MLP neurons of a small language model. Each row is named by its layer, matrix (gate and up: input weights) and neuron, and shows model dimensions 32-127. Each number is 128 + 32 x the weight over its row's rms, rounded and kept within 0 to 255. A neuron's up and down rows have the sign that makes its largest values positive.
After each neuron's rows, "fires on" lists the tokens most often at its 100 highest values on Wikipedia text that the model never trained on.

L5.gate44 [148 165 136 106 123 152 122 122 146 168 159 102 146 131 127 148 130 100 103 103 122 126 143 141 146 128  72 121 135 149 129 102 166  39 123 122 157  98 146 123 109 157 158 168 141 150 105  78  99 142 184 101 148 164  99 148 131 151 173 113  88 129 149 207 195 171 131 125 154 139  83 189 100  97 115 141 114 116 180 142 117 148 150  86  59 102 114  93 174 129 196  97  79 104  92 162]
L5.up44 [115 137  90 134 139 128 153 138  99 154 133 125 129 137 126 117  71 159 189 150 139 165 138 115 116  94  81  83 110 183  96 175 158 106  99 178 104 101 110 155 119 122 160 150 103 132  35 123 121  93 140  81  88 158 150 182 142 173  97 123 195 125  92 105  91  64 132 160 112 121 104 111 127 132 140 131  59 116 139 174 135  98 133 109 163 140 107 125 153 147 137  76 147 132 151  79]
fires on: "ree", "ing", "end", "ter", "ering", "ed"

L9.gate45 [163 174 134 128 172  90  85 160  91 151  57  99 159 152 154  82 166 160 158  91 128 125  74 138 124 147 106  63  80 145 106 115 104 120 119 175 157  94 111 107  95  92  97 134 119 115  92 125 200 127 148 154 153 162 176 143 178 156 129 138 126  97 129 125 142  91 109 144 183 147 104 157 146 166 164  90 120 141 104  81 169 122  49 149  94 123 166 150 140 106 110 129 121  88 120 147]
L9.up45 [142 146 128 149 126 174 105 143 120 216 132 102 122 136 154 122  99 130 108  78 163 129 181 191 145 156 111  90 107 120 120  94 165 123 133 153  77 142 218 103 141 138  83 138  79 144 128  80 103 157 194 118 125 182 102 111  76  89 160 157  96 160 127 142 122 117 150 116  88 123 142  75 178  92 148 135 132 103 109 160  61 102 155 186 109 208 126  89 138 107 120 107 108  87 164  97]
fires on: "a", "i", "us", "ae", " species", " group"

L9.gate102 [ 87 108 127 167 110 151 156 124 130 125 120 103 137 166 158 108  98 133 143 105 100 139 181  80 139  72 161 142 143 137 103 101 128 122 123 106 135 136  81 143 141 140  69 102  59 157  45  82 193 190 138  90 181 113 125 148 128 126 162 147 130 177 126 128 147 122 114 194 123 130  75 147 118 154 155 134 157  96 143  60 113  83 126  64 162 139 169 178 164  73 117 136 126 105 183 153]
L9.up102 [145 140  86 135  90 149 152 121  80 110 181 175 105 112 145 136 154 116 146 100 123 132 190 131 128 109 171  90 126  74 116  98 140 126  65 167 115 189 140 112  66 132 123  87 130 112 145 137 120 156 132 106 128 147 140 100 131  47 113 186 146 118 158 156  88 112 156  86 115 121 132 106 130  92 179 117 133 129 109 144 122 143 100 101 163 154 153 160 101 176 126 129 127  72 156 122]
fires on: "i", "res", "a", " ", "ro", "ol"

L9.gate90 [110 102 118 107 124 104 127 128  81 164  89  79 111 154 138 174 146 111  86  86 128  85 139 134 155  77 132 111 142 196 157  66 109  55 109 102 162 121  97 172 177 114 160 135 106 185 155 170  85  69 138 135 143 129 142 153 120 123 101 167 108  75 149 116 135 172  65 139  56 150 115  74  73 153 140 165 132 133 162  87 152 126  75 134  63 121 103 125 167 145 141 112  54 121 126 160]
L9.up90 [156 126 161 101 251 135 129 109 139 113 102 134 147 122 119 161 114 135 108  25  90 114 122 102 151 103 110 159 141 151  63 155 136  68 127 118  95  80  65 133 130 115  99 142 101 175 117 170 175 120 161  98 134 130  65 163  84 170 121 104  98  85 107 124 158 109 130 131 160 147  46 101 114  94  89 164 126 188 159 163 147 172 174 120 154  92 111 135 140 187 118  97 173 189 106 149]
fires on: "ed", " began", "ing", "ued", "way", "ay"

L9.gate17 [141  75 101 160 133 158 139 158 174 134 156 159 156 190 105  96  82 138 116 135 118  57 148 117  99 112 141 123 126 130 157 115 160 124 156 203 122 140  89 137 141 145 126  77 116 160 117 156  73 111 155  80 132 112  64 143 167 175 145 162 153 153 100 142 198 125 161 147 101 171  91 131 180  84 121 110  84  76 166 109 165 153 114  98 110  89 150 100 145 126 109 119 169 141 147 109]
L9.up17 [ 86 188 112 158 126 153 152 105 110 113  64 150 120  91 105 121 125 102 144 116 147 169 126 161 184  93 122 134  83 160 154 179 121 123 130 183 111 150 139  99  85  90 144  89 157 124 172 172  82 133 157 103 118 152  72 108  92 130 185 148  82  87 139 122  93 120 125 115 115 149 141 124 101 132 111 121 176 117 123  95 113  93 151 158 106 120 166 163 106 109  95 158 101  78 173 202]
fires on: ".", "ust", "ate", "ion", "ig", "en"

L2.gate317 [ 89 165 233 168 127 147 158 166  92  98 123 137 126 127 164 142 113  97 116 142 184 130 115 154 105  89 140  92 132 128  93 108 147  99  47 151 162 134 166 154  78 130 135 117 139 132 159 153 174 153 124 106 130 113 120 131 101 138  99 176 178 139 184 116 155 101 141 146  87 114 146 137 125  80 159 132  98 129 126  84 105 112  97  98 114 106 108 121 113 158 135 155 137 141 118  92]
L2.up317 [146 116 186 144  43 135 108 129  97 144 121  91 155 110 143 164  95 112 131 127 100  99 112 153 149 148 172 112 171 152 105 108 183 132  95 195 113 164 127 115  65  96 117 157 115 108 107 137 179 142 163 164 203 140  40  98  72 122 146 143 143  70 156  72 107  80 134 116 135 185 128 101 110 114 161 144  99 120  56 164 131  96 116 119 137 134 133  81 115 101 124 101 115 162 125  56]
fires on: " cont", "oss", "on", "ont", "pl"

L9.gate252 [179 131 103  96 178 152  74  92 143  69 153 187 131 103  54 148 116 174 130 104 107  76  94 126 103 149 169 111 167 124 106 164 153 145 106 187 147 101 144 166 132  67 138 146 137 115 122 118  98 151  99 130 116 157 147 122 172 133 142 129  99  85 137 187  89 190 119 121 168 163 144 153 154 174 128  74  93  91  81 158  90 142  81 126 151 127 134 117  89 126 103 116 126 142 121 153]
L9.up252 [147 109  88  69 158 107  36 173 134  92 156 110 150 131 131 194 154 127 145 170  64 102 169 116 174 133 132 133 223  88 135 142 107 122 135 124 176 162 145  88  88 119 135 112  92 171 174 185 114  89 122 143 156 151 126 129 127 127 137 159 107 101 103  76 148  86 142 164 172 135 152 183  85 127 100  54 121 120  90 123 184  57  72 120 118 111 106 136 112  85 128  98 115 118 155  84]
fires on: ",", "m", "w", ":", "W"

L7.gate141 [145  82  88 173  53 104 161  95  90 176 162 111 140 154 119 125 156 134 157 104 131  98 144 179 147 175 143 154 106 117 141  98 134 119 146 103 146 135 123 169 131 121 118 143 172 177 105 209 151 157 176  44 152 123 197 167 162 194 153 141 144 165 166 103  79  83 161 112 127 125 177 188 100 129  96 100 149 138 105 147  90  81 137 174 182 151  95 130 113 137 128  56 128 103 132 132]
L7.up141 [119 167  94 161 125 117 151 114 101  79 125 169  99  84 142  67 149 127 123  92 115 130 131  97 135  80  98 158  67 179  94 158 101 152 169  80 141 136 118 117  85  56 131 107 169 152 131 113 148 113  93 133 169  60 140 159  73 150 123 165 106 202 205 160 137 160  72 136 143  80 204 160 116 124 123 188 139 131 131 105  95 107 166 115 113 161 140  93 136 107 118 110 108 121 146 184]
fires on: "s", "us", "ish", "a", "ai", "anc"

L7.gate243 [152  99  72 126  54 151 102  49  98 102 100 162  82 102  89 131 137 112  97 150 167 127 124 156 198  91 131 174 135  97 112 131 120 174 101 191 177 118 131 193 118  97  91 136 133 104 117 107  89 154 121  61 117 180 109 154 136  89  58 145 106 144 115 183 140 182  93 141 150 125 124  95 178 138  76 122 114 114 167 108 141  69 129 128  90 154 143 121 138 119 155  87 128 141  98 156]
L7.up243 [130 168  93  92 120  85 114 136 118 147 132 174 122 161 115 141 125 124 147  67 182  83 112 177  72 158 157 148  79 193 110  75 156  91 141  96  60 107 141  84 147 114 113 182 152 117 132  31 122 129 150 139  54 171 123 115 120 146 168 141 142 116 119 104 117 134  70 162 140 143 165 121 129  93 106  93 133 195  66  94 112 147 118 147 138 113 114 115  94 132 102 128 127 142 180  90]
fires on: " art", " Art", "ian", " World", "ish", "ese"

L2.gate169 [145 147 120 134 153 201 106 137  82  62  63 147 112 136 162 117 215 195  87 140 183 126  76 137 163 170 137 153  93 103 134  81 134  66 150  94 155 133 111 215 157  36 149 112 150 165 173 143 129 185 118 216 140 108 108  97  89 141  48 128 129 162 117 158 150 176 141  83  84 149 118 113 105 130  84 154  46 121 138 155 163 106 126 115 130 153 102 161 136 128 159  84 115 117 161  94]
L2.up169 [174 122 168 103 117 162 154 139 148 108 114 141 183  97 176 116 130 189 115 194 128 153 108 119  66  47 158 167  46 191 159  75  96 153 189 124 166 147 143 132 118 146 127  93 125 129  94 139 116 132 115 147 118 103 139 139 105 181 115  91 121 181  68  91 157 118 116  96  96 164  96 119  87 111 139 170  85 146 110 157 170 106 144  90 103 127  88 182 151  85  86 120 132 110 163  83]
fires on: "il", "all", "ile", "ind"

L8.gate106 [178 118 138 119 104 143 129 140 147 106 128 180 150  43  85 157 105 149 126 106 140 131 114 132  96 117 131 158 174 180 107  70  60 124 139 131 177 111 107  88  93 193 124 136 118 188 152 131 119 145  99  95 117 147 140 125 142 169 176 158 146 141 134 110 121 101 148 161 171 179 122 158 108 130 166  99  51 124 138 167  75  76 121  90  75 100 148 100  78 137  99 133 179  92  77 119]
L8.up106 [177 148  96 165 115 160  77 128 114 107 117 129 121 139 125 168 148 114 121 141  70 136 112 123 107 178 125 117 128 131 134  71 111 119 109  97 164 154  59 114  95 158 131 134 171 177 137 154  46 181 120 129 112 134 137  84 114 132 126 162 107 153 120 137  66 115 176 192 147  96 123 192 116 127 131 102 119  95 140 131 150 116 121 147  95 140 110 140  98 167 148  90 154  52 141 112]
fires on: " |", "os", ":", " ", "us", "m"

L2.gate186 [133 136  81 155 149 148 145 176 102 137  73 105 123 125 159  99 141 129 127 177 144 103 140 152 139  85 101  77 123 167 185  77  81  79 180  83 123 151  85 158  32  60 168 130 150 141 141  96 134 136 152 151 136 167 140 116 196 139 103  78  82 154 141 173 113 161 214 110 176 130 109 103 145  38 132 128  98 143 126 108 152  70 175  69 170 166 133 141 120 143 113 135  87 143 141 106]
L2.up186 [164 129  88 105 143 146 131 122 123 170  84  73  80 147 152 162 140 175 145 118 119  63 114 178 106  72  85  96 116 158 138 116  41 204 163 120 147  98 130 139 151  74  85 145 114 134  90  86 124 126 133 139 126 152 167 103 202 161 120  78 120 101 115 168 107 129 117 156 147 117 110  90 124  89 167 112 177 145 130 143 160 109 180 133 132 137 128 104 204  53 131 175  72 101 161 163]
fires on: "il", "ad", "est", "ok", "ind", "ele"

L2.gate182 [ 82 131 102 155 134 155 157 174 125 141 185 161 117 123  48 112 176 103 134 157 157 152 122 104 103 157 101 172  96 138 124 126 146  90 160 176 223 114 129 144 133  91 128 140 148 111  97 132 167  78 139  92 132 117 184 131 157 107 108 148 120  69 129 139 103 130  95 141  71 124 151  77 138 151 144 119 161  94 150 148 174 123 123  75 147 147 146 136  90  50 137 169 109 107 148 154]
L2.up182 [161 165  95 122 114  55 167 130 142 142 144  90 129 140 140 143 205  98 182 143 137 114  95 122 137 107 121  75 150 147 169  93 100 153 173 162 185 140 105 183 109 137 122  82 131 143 150 165 180 114 175 121 107 104 139  99 129 124 113 145 190 165 124 131 149  59  91  65  69 132 159 121  98 156 102 152 115  71 149 173 197  91 132 102  67 164  77 124  91 115 121  70 130 123 120 127]
fires on: "t", "her", "f", "id", "ap"

L8.gate75 [165  96 123 177 120 165 170 148 154 169 154  86 147 144 174 154 162 120  98 132 150 127 117 154 143 112  65  76 108 141 135 102  94 163 156 165 136 143 109 192 123 105  45 187  81 123 134 122 116 129 121 122 151  95 150  99 192 128 141 130 127 205 138  90 111 115  86 165  89 170 172  56 100 115 148 122 118  94  98 149 135  92 120 127 163  93 110  92  92 175 109 157 190 137 121 105]
L8.up75 [155 133 138 218  85  93 163 145 230 136 186  95 125 104 207  95 128 190 107 121 132 122  49 162 103 149  91 139 121  90  86 115 165 163 117 118 161 166 163 160 102 144  92 167 130 138 121 115 153 129  74 147 114  71 127  87 141 161 154 121  97 116 162 185  83 202 115  68 126 165 127 160 103 133 131 144 153 141 115 106 128 142 125 131  99 100  48 135 176  88 134 125 133 110 114 101]
fires on: "E", "C", "In", "eb", "uring", "y"

L7.gate227 [139  78 142 173 155  99 112  92 204  77 150 101 161 175 159 139 101 172 117 129 135 135 190 105  92 118 135  69 104  92 151 157 121 100 151 156 148 107  80 144 117 150 138 148 104 113 150 159 105  97 179 150 130 127  93 121 176 165 104 139  63  76  68 135  81 105 138 132 122 143 121 112 150 148 166 105 181  91  79 130  95 134 146  74 111 102  81  88 125 156 128 153  84 129 184 123]
L7.up227 [141 103 127 160 101 149  94 123 156  91  96 136  78 108 146 115 116 126  87  74 135 127 177 124  94 107 119 163 103 104 174 165 166  91 107 140  97 157 113 146 120 191  94 126  88 122 192 107 153 132 148  94 117  66 114  49 105 134 143 173  74 104  41 129 139 185 139 125 171 139 103 114 102  81  67 166 164  63 119 192 116 101  83  75 108 167  88 115 185  95 119 109 148 160 143  89]
fires on: "o", "C", "y", "ay", "u", "d"